Weights of a small GPT-style language model, trained from scratch on English Wikipedia.
Size: 8 layers, width 256, 12 heads of 32, MLP 704 SwiGLU, vocabulary 8192.
Architecture: RMSNorm before each block, rotary positions.
Training: a variant of Muon for these matrices, 3975 steps.
MLP neurons of a small language model. Each row is named by its layer, matrix (gate and up: input weights; down: output weights) and neuron, and shows model dimensions 0-255. Each number is 128 + 24 x the weight over its row's rms, rounded and kept within 0 to 255. Numbers have three digits each. A neuron's up and down rows have the sign that makes its largest values positive.
After each neuron's rows, "fires on" lists the tokens most often at its 100 highest values on Wikipedia text that the model never trained on. A number after a token or word is its count.

L3.gate581:131159091153148154089127165102184131145157111132147134150111151139112156141111148092104148130111089143074111162116137148122129098162155124145141126146102149131146134171148134098096094112093110094079090117137123140138140099133114131101122108124134146112130135085116135133147087146133132138104095155150150158139132156114145098128146140107118143118144153106105147118137117093092123131187142111099143170155157089130138123149120138132139144090153144107115160127118123100129146133137120104099091134108093134122049136136144150129131162093101130165095102123111155144160136118092092149154107128166132146152103108117100128173083116121146146147148127142068134174112117132124177088121202055183118115156114113096102118107114125110109128132138123141106157116115128105123147141129101
L3.up581:106067094115108108096115101120158119161105185139146157086093115153105159134121110133085147147130131121109122141106154119134082127154170141116109111103106073127086142150154142157087152123106126103144083118125147103159120147113141122187162144115104106109127159126098119122111097108130159110157139142140108107117132137132122158135154109128116128169138143169138124139142112098154110121117135149125154111162099131112168098152114144136096135109116142127131146132110138102155133153138127115167119132147111146109059138100094141082102123160160140094142095103114179122145114167092125133151103156131125148136101133124101165125143128144135111130122093088119084148121090112131109154122119146151142176155144162104110079199145139159132124128101079108136144110136101190108140152109096
L3.down581:166148117168155125120170107125165141136095156146078111126140132114117136151096107113134125160091061136128148135108076166114114160121180138144163112138130126116132128117067115109083159133105127161102099161123126173137113108147151148124115135129107128131124126090125159082092118114088141127098111171144158133117134130116106072148102110126177135131141181161126128100150108119105147152134135131136145132140087134080132093091137112085152127115149146117115148120099125095128131164105153151141125127116106124142093136125153165106115151137099185120176136124089158123165090135094111112102109129131135142140091110122098078104102119123108154117127136093122168137112106127112121097112164099119152180125131128130138088172095138124145154127134127128078153109137094167135152106143155
fires on: "," 35, " |" 24, "-" 9, " was" 8, " is" 5

L3.gate635:120094118141138121131116140127120134174089113115141087148166098173075115129136110162126120135128111177128118120148130093149196103134125118110132151132121178138143151130132087156100128106179125115087151148109114149122083133109132141162131102110103135112151161139164120087144094138127133108145098083112115097121127129122162133089131116131109149065129129146107107136118162154162111138149096146146120139135129118133156150126126148150101138122146156072134122107143118165148119135142114143138094150144075091184102114163141097102151126126089189120102159124185146159128121131128094114097139138110147146099125121099164097178085133159134122161152138140108127097146137103122132119101135097140120070090141151121126149102134101107151142114108097119097156175112137086160123116112127
L3.up635:130149115122090108144147116097143167161111119148152136137136104146085137134158136207149145122113128143097122126160102112163162123191136130114121156112123210141145141150143134130129135134160135148125168149103083144189138097120108110160126085111112149119137119146151146090169138144102123141125135056112118099137144144103168140127106123151125159127105117145102088137125121145110111158128119119132074140135126094123165162122116104149101115125121140080118136099157176140182112101078129111108107119124152087150149122089134096147193063122118123110161141148146123090109127142175127086147107114115104125132148120111136136150123111134141143150106142136150115129155147135120146156105153112113176115113123137086134130115141116137135155083123079098088103119116124136149120122132140
L3.down635:167159142116140151085122161099097144123115128152087126104098111107137132141126100169156135076139128116122082106143107134165101136139137152109176120126098163124114161152143117138097103109118107111112159141123124114106209133112123142138127151102147156144098143148124198114124099154107112117119125127166139143125171146114144122108136141137131140110137138131091133123130153118128112106132131112164160113150130097170121135070153112108115116080101116095127101106084161129112125108147091130064141106124141127151110091156137144078132110098121146111126088149148100151117142131122145146160170124140114128116109156120159137141099144142141111175116166118130162155171074106156103113112175129111146155142139173153132173144111128130100086150125120168171167138129168161125151115143096
fires on: " the" 47, "." 12, " The" 9, "|" 7, " by" 6, " against" 5

L3.gate188:118114078125154108147133136103198152116106134169135145143097147127133140098091113147157144116075140162157113134117173114129159139094136142117121144140113120069132141141128149144107137151116116120146165136137137133139088130159115113116125060155121091134105097180089144100136110126137131106073154129153155097164106107142150133126120152103169110132125148133131130120131133124104101124127116110120142130146106134106126164156172133123120108121123110148134146121101149120085130109111081082122113153145128126148097133187176134139127119104113108077070101112116161073085109087064137104160160097120083132205112137090138113155119104155131156158145130093111131125141117142119113142137115123128148156097103146132110154147131172165121127122109124132117121135130146100146117113154164
L3.up188:128133129115147147101104117125155104131163148124149146126127151164095134178141121134133143147084155140099146073149127081099147120094175137128134117117091159132097110129141169138149165177117179173144145120048168095089119140161133135119156118196142134126115097168097126139161157141137139130130109112121129142129117121136099126087092149126096125137090117132102131122137121109139137064131102127140045134104114147112181131133121189157107128115110115117134139141071109097106149151138131114143087099150133098133111123142107113137104094150157092122133148128120117143125090116097105129132107118106108118179103120122138155125122114106100120140104105109098107117140095138103138143141154083133113092117137150106136146144167133148110138148131159106134150141127173137082162116132123
L3.down188:109095137135143157111124060109150096159189122123189160101140132132103069150084098125149131152106082097103190097143133088123104103117162107110130111109138167158102164135155126146106136147096120140107112106097147107121133141143122133149095101143126171110125102113179096130120070133139160149106147171111122132095132136103115107125094092144099103093087138144147116147144106152112170095139090133128103132137132114130154131141133113156091107097100084151121126095124093127106117117104126109162077121156124085137130127131103109117135145153133084142140128090093119082126109129085136105153127135125151131095130096106163127119124083130093134137119150125141083150100102116156159168126141141109118139106135113089141147121141137151103133124104123110139164120154111143122139129164101
fires on: "," 94, ")" 5

L3.gate315:149095110135159118159118156111125151098117150130130130090097111134110114089116110142149130066141145162135131107150109128103104146115151102120089170156104105114135126154178083160116145158122115123133168120158082146120158139149099122126125152102137135120114127128104173128094146091145111144082103123147133096096122133119096128110129114144126113152175174115159155171111104135124067145094116108131162117104125143082098124151088130131159137167118121140119146100152130129151121102140134110103116112132108157181111146117089140119129121141194149132131101157131130088102101111125110127139082142102131124073119137173115123168082085128097204099097155122138128110134100115142131140155091133139093130122145116165112159121121160153103137119101115117150135075139138156161100146128108
L3.up315:147138111164122102136123166101138143159105132125145116084081158107104087160152141147152119129143141092179147118094124124121168126114123112132134127113117101131149166128125078132138130127105110126063143144140136117075139142096143094150116166161133134122103115119156158114159153061110120147109153141120162107164110147123118126170153109145141156093170142090119126140071131130133144159129120152153131112137133122062108109130123114158187133139134099124171133093121142094118093098144087148120155142137103149101142114123153165137146139145146173094163111134153157116151160133134125110136145093086130107101115170142135104163121125130100124176105160134143127144116177134136108106080095147145131135120172127120088174100125138127118139104128126152152081084092113148115126122133164
L3.down315:124147138151150130109099134112104137103121105113112166121081123078088136129131129119123123097133070118082124094090143124130136110179154111143134124135139129129131130111150112152167122106176172141129111117116106151090140151105103138097131099131132136151169130110093137139144121122109132136084093152114120127124128153136132125105129130112139141085120121131101139133106107135145129155067124147145106076104129118125093093120138130112118203133131129108107132105101138149109097139106137122105213143123101160122129141138177124123134141126122122080163131121152207102126139129095135097146126141115122157204111156109087122150120142139134169131144178159123132120136131115133149148122130128128080131143080188117103129080084074102102130126109115154163111092124146131128151089121110
fires on: " as" 54, "|" 9, ":" 8, " made" 5, " Ind" 5, "ail" 4

L3.gate86:136088081132101133150120108088138128104157117125133141135152154130153169112156103134123101114083117164174144128114091132101140100135162154090123164115094132142128099107135123108163091133100127090134107102119140103118127106121139116091142093126082137129126172124103153114148121157094072131167156155137121137136111122102154125113160111093127140153151144119138104142119136150111116122104108117122160123101095079150106151120142147121138150101108099097137105086163132207134192167117103103112167131151108124099149112120084142120110122135127124143173142119153154170140105096154133109119143097095149158142103119125128149162122108128130148090101123113103159144057087108162139151124149135127118156099136089152087100099136134113165157113158134147137154117144134101111120117134068
L3.up86:133134116127135106134087164076168147140145110126123116117143116104103158108169143140157108083084112087153113169149101126116127170069142156109127137122106192116109135124134092103135134130099137144121120129136103132127091134123134122115130162145115167128136138122114113146126153178100109122133170145136122107145087171152178145196121100115076155134148147156155135133158143084119125128172140105127076132140066092129116133143110146131134151095139108104146081101089130150110145173143083110135128165119106148122102115158105108138111084119118135142143142126107131132100150120128118120098157152129174156184105140153132123081095134115110101115093110130091145138124127139140089098103084158139120156108102158121119074113139130164133134106155143121147110144105118152128138139131099
L3.down86:118119130154144159091110118109130145157163144053119125123094151133144127138124146112125145139095102089131126129125104122122081152121111144155095121108123212103169128103097107117140132101153108141099084175090177161117122141102121138106120148122123191135165120165202106099118122107091136140124142119104117130108146120099150124125112147148121126141122160137118139079151127134161146089164109149104106130119114100146124100153122074123137146116080132120123136115121104134113099101155157121116123164120065110144145121171126149109133122082127113089115119114118134146113126115130155112149136124155141109108160116173158144090120123156150132116108104112101119141186104125058129126109118137111117116173115147125171141125091128139126120134152153155142133171180079128134145135117145
fires on: " as" 30, " now" 8, " under" 8, "now" 6, " became" 5, ":" 5

L3.gate11:163102084157132143080123139116162150090135151119129139146145143159132141149125140111120134167126110109089202132111080142120178090138141149144118130149138157121072140143124122180158090140087129134145063136114129144092133134130111163169106126124117154120144143102106186136105107147161154136105127141151134121084139118118089132086148119130137102156140151148138133112145131148092106161149117129130123092125140134106109108095104178145154176120100149111088105169160131104177117136118130085089102121098170146169147118089137161127119128155123157150194105139139100148110123119154133119121117114088139137148102116155107105166142102087134162103172107120113139149135110131123119151122093084162118107128126136113139086155113139135149144129138162134138130128141152108146113101148155
L3.up11:163096117130095116116149127089106110147110142124107179185082137128180111122115134112125135110104089098170118142120146164137157111098162125089129114146115138128134169152127150188104138168129108113121129121147118114138155115116145146090166065150116148106115124126108125109116146151107120041125077117133110174115155143138128096133141098142125145162139133090138139123152144115101164117150140146110126148168093105121099169117137135117106122110102086118152144100105120131129147100084131117107173111107165120146128110108091143127172105124119125158097147116078168136154147142135123092151167132130123101104126114145115137125127113124143139078098116114119129070146109101151089138133131120138124166121154112127136137087167116187133147114169119110089100076155131122128125140127103
L3.down11:132098120128093134138085126139102103102143159132057187148077148120107137138133104118117118090103099134114153162117137088164109139106105132149091155088128179091157102150118127149147103116129140131117132103092073118164147110158130124120125124149144138121079137163100135161143140113142102115180122134075127192120124104098115115111098145113163133136115139122126089130154111140124133149190110122116127134107172123100137126164152136115107138125102139125107132093084132152119126154093138150142142107160137174176120142118128140146094085112104069121127108083078183151156142105094142119140106155144142116112135104134113125098131131102134112132106109143135173119122129106082106096098125112114144110096124102093110174110155124156129139110114132089128115114133138095128121163122115
fires on: " was" 33, " to" 15, " of" 9

L3.gate101:180070149137105100108129153138129122132113092122119099135153126119115149141166106091169103130151109113176102152089138137103160106130100132154104133091135176093118138161118154089152157131091092127155078114153127110111136132135085116137128141097148132161142159131090143114133135112126091115108120111101068121147100143141111109131158108100122154168149133124130139111177158114156106130171128145105142121115142151151102108095113139144140124100159129169139128122073134101171164146104092057133179147117126137149127106139108144125139171143146127147095168095131108090141181110145090117113132149110138095132134099111109120137142112156134140113083106163086136128121117102121116146107123147145142142188173160097141103155156147128152139140129123128143126116142123163163115111156098
L3.up101:150121146131137131142139143138121131133097085104126177095132104146124163149132137093153109086141158105120101110146119105133145095124190126132130118153128140107150131126148138109145120172054135157131128126100134144123145150105106148092112139153120105130141167083104117143119158141103132112136130092153145134137121140158122136147149163138142109096125142101117139070128130188112076143128164150171124099102151160133152109125114117179144157082134158105131135124110139086137099143091136078137140124075160115153123111124080133131127122105138122116111171111136130128156140134125112147112111139096096112090151141116148105151173127098105087113096154138129090085093136128124186167092138107121161156096100149066138103160130096140145132114123145130123152135164109174148094091120094
L3.down101:137135168079148107138151150099099138097132142130151113151151105110139119095107146113120105165161143137125082085138141149131116162138083143176174122127117142098147155175119135114156131107154140177123139105120119093135139144132130123109154105131118108119107151121124073146098166113123157066095121134105124064144125102157121163110120160100118113138148140115162170139125166144116146151124088163155102114123141144156128106120152100137160087133184133158139115068118136140128130108104122130116130124060123111138174115110133123131122125158141092188164110128124106106075110109155131130108165167136146153100159113089156136178131114168135138110125130169104133103145110129122136136105111108118105109079117174136168113128098111120122149137103133106131123128147147083144136105105146
fires on: "-" 47, "II" 5, " Q" 5, " first" 5, "â" 4, " Long" 4

L3.gate536:135140110172104143191135134147107091136151156118101150133106110155152133116115144107140128135159136109125111108164090116137153179161140205123147094128120126141105156120097124105120117130097149126136127133107121130111152115104099113121124189133100169094090164159105118150139095122142153123130145129146159111177112098107127096167116148115136139129130146135152136112118150182123092168094127093125102153124143168162159103149166130101097123129098094093105087126149149128141103130117102142116116103156100140121150125098091140145105122126160140201154126146172128116127100112062127127100139141093146099107106148079129166090160104163126135097116142160112136117130108163130133196139134114139149160148149106145112141148106092163131131142136108160127136168109103114143133132123115
L3.up536:109111117102166112122113110165096116155107107103117158106083116132148112135135117175165085118178132125162107115123125145136141171121122113161139109150131105173140140090115106155111155119141149162151152137124150127157147131123091100130137141132120165093131120138154141103175148133148115149096142135141115133156130113147164182110101157090136122122130150108172106126121149124117099150169161070131119133111157162141105117182103128099129112124126142140132180087152112208101130158146115125125098122106180170156168097167094126166147095145152100143112107134138118149090135085138130157163118115107136113106110156130136110126148133118131116165136086128155088146139145146172123120111111112097128118086143085126148149094196139116101114107126126109123135088149099134139126127109118
L3.down536:106119130090143125103109096159148147098151122170165144129108134117105170135115139111118134100122138152129126109087127125143140193166168116108104165117145136169117114127135129106154104128135171117123131136117117141112112091159119109110151119138114147104140144103125172126112130152105135179154127133092168140143176122196117155146112123137084144132154106144131076107147124104166198086160138142121142086104140121108075104081111133110114132112144118166103120150143092113116167127104157134173098093136159149143099151109164137167113104113135114152098102145113157109138144109159150134144102115112183167120094155174146123114097156108123122150161113092135127145127114136154124122084106118084096131133106124155128120097157137167123142121154127128156182119121096119159120104123114
fires on: " such" 17, " same" 15, " known" 9, " different" 5, "ed" 4, " available" 4

L3.gate652:125126122114139145108123155105105102149157138145099109143131125115114155133117131102116081114128125102077157167137109149129177057133119111160140145082112127144129160100127133119133092134138087203143121141100151142122129119142159134123144126112149169138126182133087112147096100164100092138152084082120145110145181145096152133115127119112117137158161143150151145136110137160145107162098116077115111129161072111096128152119121124137132097131099143102114137159118130155114142135136140097156161134095127133158127111123175154162096096134123122112112129126159162113076147123119113103150137109147113148120123145091130178134176151123139143157146103101109155123165126142090128143159143078163127117182096123109145088154090107139149164130114120160174150118112103121125115137111158
L3.up652:117098116121153077152137122117093136198160123118123152126143152109139116135139095159118151120134176157065102099149150089123081110137120115124121097124134132115074189121146088150130142154104134097155124114114134142159128190126136099097165111153148074106069112123157110121139109112112126136076160122088131105191146163145122128155140160144127155145139136132143135118156088150140141108161113129123144152124121139152139092171104105110119080128152089137096109146107120119141133134163126085110121090151127156123112130132156140104087133138152153113125127121134120077115191120137135151143161119137106151125121116103135166122108080124145112133167119099118118149120132111111106137133155108138120138121185098148086113141140136130113122087137149107106141149145136120134174082101126
L3.down652:128118103125131112155217178105063139169128100140183117125134135141099110117118121123144185138137159113112146106130117102100108110155136124115156086162126135138120129114160096168165138128142114133088164146129104146127119149131120128101157144102136056130118110120115131124136096144146102122138156097111179113105112160124117110123151120140154154082152135137119115141135091116088156112112115111100147132161096140172152125107112125116114134114115106125124108085113161133116140132166090112114098143184156076162101132133147149111104104119152165117153136140133115102140135136138148126107159088128092113170134141131163139087175074101100142137130117121146099123133166098140128098154176169150132124146151088132090154099123162111137108132142144129131138105169125123138115095095146
fires on: "=" 19, " =" 16, "umb" 8, "U" 6, " high" 5, " U" 5

L3.gate428:121127125147141116112148096121142131098148089145125108128102144128159113146135137138123151129130144116128094126102090111128105148146108098128112089114135126147127101121139138177157146180126130161088143128150149125167151147151097150138158106155114156125129126158145093084156132152146147157129139135169113165094074149100130106119144096076103080164127148177128121097161148103125098093096107128157157174143111156139111142107150087134191173116119153143128153144113112126120121151123092065135104110118180072097130116130183149124148159161125167148157106118113133112114117130116162124114113138113113142127093110136152154155104116125143120142118140095179108158141079103108123126143090090142140103158078097082115094145127128131146087142134103144120141160135108146115154106104141
L3.up428:107118130160156089129146130138121082138109121157128135167119112104099108124130126103093175116113115177080138130109118126132114191116128102110127069099143063086107132118123131118160167153119119117114094158129151118142130136118096109147074134134107124092144118136106111125132141147121155153131097131155136160142089127113117117135128153081118122116136174128163131131140112150087141076136124172110128122109140146101124075145109174116164100107126123116103115123142082139119118100082142115087114176100154095134109143125115166144120151159141183126113110120057094096086149146142118114124131114116163147138107122119132071118072085152146140167092097122105095141142127102124117149132146158145147163110113167117103089110143118097140100108162111124144151127126118138144140124126143
L3.down428:129128155081149115111126142157110126145115138117114112103125132143142115121119136138120129114143151107086134134144108123118147190153129153139110133142157167117135136118138146084139174156137134128091132096110151107158100091112154139118141127106173171145151127148136115148126141140148129067138133173130136108124098105104141111113128115105152140151117128133131131144136124110108100131124177147117140116145135094115106092136179107113112117119105199173143140142104095126118125168121121126141121151118114112106127096114166166146147159138115113143129174137158113131089152127082089135135131168129100115097124123115095132121168116149181075114057124140135135117141120099159131113162069138145126090121079102088140136124123096057148094151093078110116118127101178138089153134125190
fires on: " was" 16, " we" 11, " were" 9, " I" 8, "I" 8, " is" 5

L3.gate518:147132116109132166143086139123140121116138160099112082107104138148136109123155149131067142108137160144108131112147173148095175114139152131141135124151089107154088079121171169152099108136112081141129156143129139097110129161142102145136128117141126170123131175138130141139131121083126138080175156129087124108129125159083102151118083193098105099096126161104135120130150121148153142150114095101112119144118128120142118130103104136111131134128140142169171147141108125177130090136105110118142152125160123147139145109106142077173081158163165135161124112113127095094119145139082106149132144124161131116117118136097126127135138150150119129127183131102099113120107157152125120151104111105040125106139135104165113134133172131126178097139117118135105100100153117117110103140154112
L3.up518:119160159153165164080150094135104124120148150130152131137115115101173086129152116160140148105172131160083112115112125149122173114143117102127122129113098164170191112118150132121110114136150061108120158127112122121145123173124119132131108110125100116087135113131126155174105101142131166108123159161145145113112115114144065119130087160146093137154082131127161122123135138144155136103145111121162104107142173144102108132120091129121134124113137133144110146129155121195147132144149102127114071134127166101099101148118128043135164125124120157127104123132131101114141132130137109138095180139125112119129093085097107079152079152112127136168131133134106125153168142122133091130112124139126103103096117125144102087119134118094169150095149104140107127098106147111148136145161129
L3.down518:134107159150094116087180062128116102085111122127120153129124093108137088143114148129144135129154124107145187122134129103108123141094075155114136136154131139160112127123101111156153120147089089131160167125142084108117106113139088109140082086133159135148152120167097154140103124138135126131085114140186107130101140091129096129116125130147101152142112112132127106154134191093155128123146114170150141077186147126112171135118108125172136144124096147104116124090139114139147107121124146158120137110125128075144117151132114112120153131132111120105135105121163162139115160132135164125136148116074072154081149110136155076128127127164103105130129117138153159123110139140139122149165088140116089163100118128118164097106139138124082117127120166118104134104117114140184138118147117
fires on: "\n " 25, " Cup" 11, " •" 10, " Division" 5, " the" 5, "\n\n" 4

L3.gate699:152127167175132113130098128133143120114130116139123123152128135140150092152131135148108127120130139115143130126144113118131116134141135084114118099149155142126139128113087103106127108160125168155115101102135123185141145106164130123108106144077124146139139120125217140105142125098135151131125112158114145118098119116143111107120113101141139108107134117104147131146122095169127088119124144117108148095142123113141080112105130132129108125121131099094069116128131151146157120152103166151139175106124149118121164138108177134104072143143105115098133114116108149152098111159158153099162101119152133065130124180180123134124103105078127103189136145098146130111176159135180078167123144105131092155186101154127117096114110120128101108134167113158131116152145129187180115152124110
L3.up699:078093119159110106119159092156138100129101156146155123133107110119109159168111120164126109106166170091145160117101155102136141124135148136145126119118175089097166135086131150110136144157145130114116104169142164165126099130137149080144129163171096163104062125108086130143133131120140119082073068128167116176095092108097132117129068147117118111138120139091147133144100142097142127112126138086116082085154103155127126121152120149130101121135121119162152142108138145142133119107136142111167133118114098102163150107117138142143128130155125166107090181112099099139127127136112178176150137157145140116117127123155126151104121150106108144132104149138141118108147103130107122096128133110118178121098182146129078136141117109109117128188106134128131127129111097143119130143139123
L3.down699:101156107115138087138166148135122150131095126086131121121112139129141140154140159149149123118163099132171100123099151106142129140129143161128136107112105147118134136113146152124116144140125070116124142172128091097110110107122172170117154163131115114117084131169120123149122151123122089128179162083166062104131130135126141103127126144101088120177133160139104141109130160096141122135142113171162102169110125140136157086113098154113145189132156099169133129125136142161095166106131075144170165184109080100165152144136111148105137071127113159134116120157147116141136173111150143123116131121109112181131068116115104150145114106146117135146128152156126136149112086133125151174150093116122154148113147085120127130154118150099134143105119161132115130106110164113132121107120151
fires on: " or" 18, " and" 16, "pan" 6, " a" 6, " to" 5, "est" 5

L3.gate304:165102094185144121105117123104154107150096124137108149135101131135169097142116146131120132136118100150149119142086118148089106130104137101147122135118104125136078110080132134121147176164119107121150117137137132127148146143146108152127174078139126143107095120154123081091149119150151125115137139102177127146104110124172109130096132139144158123161123116113105110109098126138103106148161102089136134146146089152083082103123139106126184130126161124100152121107130132125084130106113108149168106154096153116110119085145093155090142137122110117127091114079117095135168106151119169079178122139143128122148108108140150138120132125113146132078075120151113170176142146128133145155098140101145139129180115091157112119134070119151128102121074115118097124126138123119118145116180161
L3.up304:143155081194130095107133162107135106125139107154123124133107134139149139119149079129072135127108119104113168136116106163139101092107154116139110158095151155151095114091191103158133108129133121134110084141114102170101132111147111166130119091162139121119129111070134156082088105146135150132156128125127131112106134115135085088145155121137122123088114159149172122104151124113157108103136150112169168088146132132110104095154093147146161123129094166105111101152158139161132116142098128146134109139088120135149128109141107144110137095101149121112122144152144131107138146137147134098153086182161128118125120130127167123133173130101097129113096100146128133186166132093162166156106140131099108162099116130116130152145125133105176144152139118142106179173156116138146155108143127
L3.down304:175098178122153147143126135141127118112141133098131131140119193181119109118147128127097167131114119138101147105101140160065129118112090109151097146111097165103159087113100157119097102111146137169111150146106165086150124090114184114126130132140120144133117147126103141127082117108151122157154100116130122117135102106132116107146148108100134132131150124159125111103145128153114104126184126136111081140123158128156128124152126121116131155120082138107090123155129067112125135135131166116138149143124098147095078107136124118116155143153132106140128156148073093129174147129120083098106128124150142113116177107155113107175130153113140083112132104107113165136094114103111097133148105114186144121122140099098141129163096102133155129150127158142133119101146189086081108160138138
fires on: " is" 29, " was" 20, " to" 18, " from" 10, " are" 9, " were" 4

L3.gate541:112142100147085146085152091147111160102114136096090113127143122114155142118138147129117132100113133152146126126138106117175124121150135148148094154113111138101110121148101148124111174124116122105133140096112099132147147123151139109124138124120164074157108137127088112155179091101122119139119087151130129133155089165128137162157115112114154138205133126115097094111119160132157124110129144128131105121115120084143169090105111128136159141138133162163159114121133168139076117140161114099123120101129081079140142131154117149124109131117106069098142186097110092161090125136162103124122107109136112123196129094134087140068140141135121133169130101155155142137145126100107125067120129127147117119143130164148184132131120095128102143128147163123142101116112137078169103136101133
L3.up541:087117129126124147082131113109084162076108128155119115156124116094140110161139125145117117116139139139148164123125165111156123122099116120128089122099115141125084109123157135162131138126143131087090133140126141204147129148146097055151147161173153133126104179177139102144136086100153147116079172142122132136146137131104153168147128153124157133153129138107125135148106177134097158099115106120158101151124127107148107142148113132157146119121135119127135125102093080110076094147126142106110096109119103129116105138161117138074151120125126112097143105109146096144116135124176150076131137161138106100168143138162140121082154135129158086082151120125101112123144120148144133117125096139114107125099131209167129132105112116119104097135109135101089112132098121114148162106120121
L3.down541:134119150142058154122163086143095142115107151069069151140169130124160143110124123116140133129108074091128168125145156079161103121115112145145139129103144146183111096130113099133093098122162140143108109123135110133143088129161122107117127097127145132102121150127176126126163123077137152096086134121108120116125083162105120189133124116139091160142128164117119109110122130147146168094156150146088128134088144142155171134151115151122148104127118105105141124119087141120156082153096126097153122132128143124162123116113156118114116111110117106125106148125124171087100123080096120121116142148126095095128165157130108094114163098106142150176155143121133102125137102114141162158103114123129120111117127148143108167143124121167087107154095121113133134108155121130111199130124162
fires on: "," 57, " of" 9, " km" 4

L3.gate159:113108114149088143082136160153169111122127146110128129173158102129128143104148125155140123109191157150097129132136160125133127117100163082175149068098131155127126106054102153153141120153132130145137171115117131129097125179175131125106129143130132147143118121117100181130133098085093131132130148133107109060107069135126111127132125115170131131101132121152118119119142107178144085123110125098095115106164144181127136118135096096118125136116117098143093164148158125162129144138109147152155127114118124134129118108124162094126146115096127143108114108118159098116105114181137164121094122160132158106135126146114122135113149119139124092154134157162105113142168153129154099163132126088124140087122145128162101117112142100116160140132154142093153061145135087113116132138096163
L3.up159:092145133113093178144146139124144122097127148127163098177128100150120091123123124137149109084169153136107146111093138132125149148095140073161123114178119114127186153127133162149145133094101163105158126119176117112079131102137122159149087133157181135137180117130132099077101133129117151154122128089126122045131114116111142134093103145138122132123118114111175151098161144078125136122113107146102118165136145165127125073134107124163116151127112126122144129105157140136159099141135116129123148138120136124149124154101195115153101105106118147125122129113143128173119127178116117135096109206112124146117124149115121125113134148163171113092182137130124099143127118138133123120133127082118109115154107093145113132116070149137163146119122117139096106118112133145108130116119157
L3.down159:151153162175094142101108080128131104141095121130095073144152140099150116144121158107126166103111150108128094133081212076110136133109145121128137095131118122102158130116114158117162140129129164084120094125125116121141112103097118131083132120130136095095136185078096139138125142145151139122110095131116156149094144146142140099133086136136112134127151095118140172122095125114116150153090129137136117109108153132126151151117098182143107154137146132121142120161148163099107128114092139140083157108144098162122135141112145126116124108121136185074084136095122122127049124103149155128107149110153135137147083121109105149121138190116106130127133159127102162124118135107121079112088140123134143140099153136134129129146147168133140084149154108162103114109123144153109095123144133
fires on: " |" 25, " a" 23, " the" 17, " to" 9, " an" 5, " int" 4

L3.gate96:111145132115089098176155150134094172147095126117117103125116143127142116094130120137124143105096125116123134142106072123152104092118107167153102110134111136123112151114097088110147135092113107130118075086078127102134093133101167148097154112103129120150122155094124162107086119102138121150154146109142141109152204110066123118106099118107134124118128154129123117101124133113147128152126150116122123109083120132108150129108164106171090115170149137130139099152127172140163140143106099158131157159148115177195098134131117129101108120142188115150126106152119130127120143098132092137110125129102134108122086112142108119102135097136076126076125155130098120103125148124098141190147158115137138102118132112172112166075128133121116144146124101129114143182082141146124149138133107
L3.up96:140132136136131164153154138120134111081120115163116157103095121132086139168158157153170153121130105113133111161117132118128111125132125136131152111163156139161116119151117106136141130155143111101138145135129159146123169155127107122082122136098137164134159142135169118093095110137113112135125140152141104156149127103062086099070135082144125147125106124159170122089129176114124137147108115117106158136106097161179093169076136128142119123085139093135097141115121135099122159133115083103098158134116124139165115165123169151130120136105174104155096157140118112103100170171189094146100110101137121135141139128065090135140126090109161134117142111116084077107124111093113114164111126120150134118107125102092118164133147134163134090128144146134164125129128111147119150150137168
L3.down96:146149132139126139151151141109094178085135120128103103143185116153136140148152101148095148109109108153089128166115150103081110111103110134165111096124107181145137148184107130115146132072152151122137118109124170122099130133102138120141096125084137133129151110090143156166102159151128128123190173136136148140130113125079116113097133103123175100139112128114183092119139114099127095099119155089123164150097094154125160161114135092153151090121140115097179127110121150130133128157101125134103138142154082131127111110124143106133115120142174099124076124140123146149133165102160101151135145120130133117121133163112104119093131118091119136094099105119088145154126103091117101148090128146140110108099156131145089175116113117076130126114131115164126131178161112115150114146130117
fires on: "=" 36, " the" 30, " of" 8, " =" 7, ":" 5

L3.gate233:139169121141125116170136157144172113089146150133103118152116130145130157152151140145105163114136124101113178132078135104153134168150070104134147105089162112144117132122105126155096132124138134126107133157133121162155134174190140119104163110121144151093098117137148115118099137153141181090155118109113100101115122110152129157130161158152140098111140139119119133148108162121110144147161094164116142128077123153151134104160111127142123119093122116121177118141161133174123177147099157139136124154135124093108141089132127090188131154128087125145108089109137140138140126137145156112126114155102111095140112117153160124127132156198115112174161160136111152117104165084099148121072150084120164124138130179113153155111111118152104136141110128124101129131111124095157138089136120
L3.up233:146098164130158137118133143119187110140082131102115166114121115103120159125139114097060109164140109164093160124150158094105120140132166115145166166100135127139102157126121111108156136137093162152124140123109140103142085165154112105122123099094137142123121145098140123101130148089133106131162120110160125111094129136150116139144136078152145141139131100106155151088127158093142117142137149167150157136137142143094141123124117141149144107104157145111099134133148112210123157116106123141081088138117129147116081121132110108132137112142133117128085095129110110155110123125110147146099106154149109160136119125154133142135109123097112131178135134137084194156144114149123144130105174106120116137104125149145140167113083120167126120189188132056149134114149133167145110150157115
L3.down233:125112112132139166135111125125111166135112104180128147143118152130170139127137131153116109121131111095143158070106108107121116133137138152140141142156173093159142105123119112113110137122146145118146093154108147100147149155123071120128138102096125102144135167141122121131129166170133129111128088103159120087105159095119157156114131139122130169144125138114138124132119139129164098106123111150125162124099138164149117156138151168151147145116153130128147122114138093176149067102124140103122175173128104109135107126185132127166145051133127168079144097090106167143094148124075136168122153172161134145101128100120129117143150124153132141154117154148127132163131142119167120135133154147112160112164115135109108116129113099167079118144133160130167076133110159093174092090139161
fires on: " to" 17, " is" 16, " no" 8, " was" 7, "ological" 4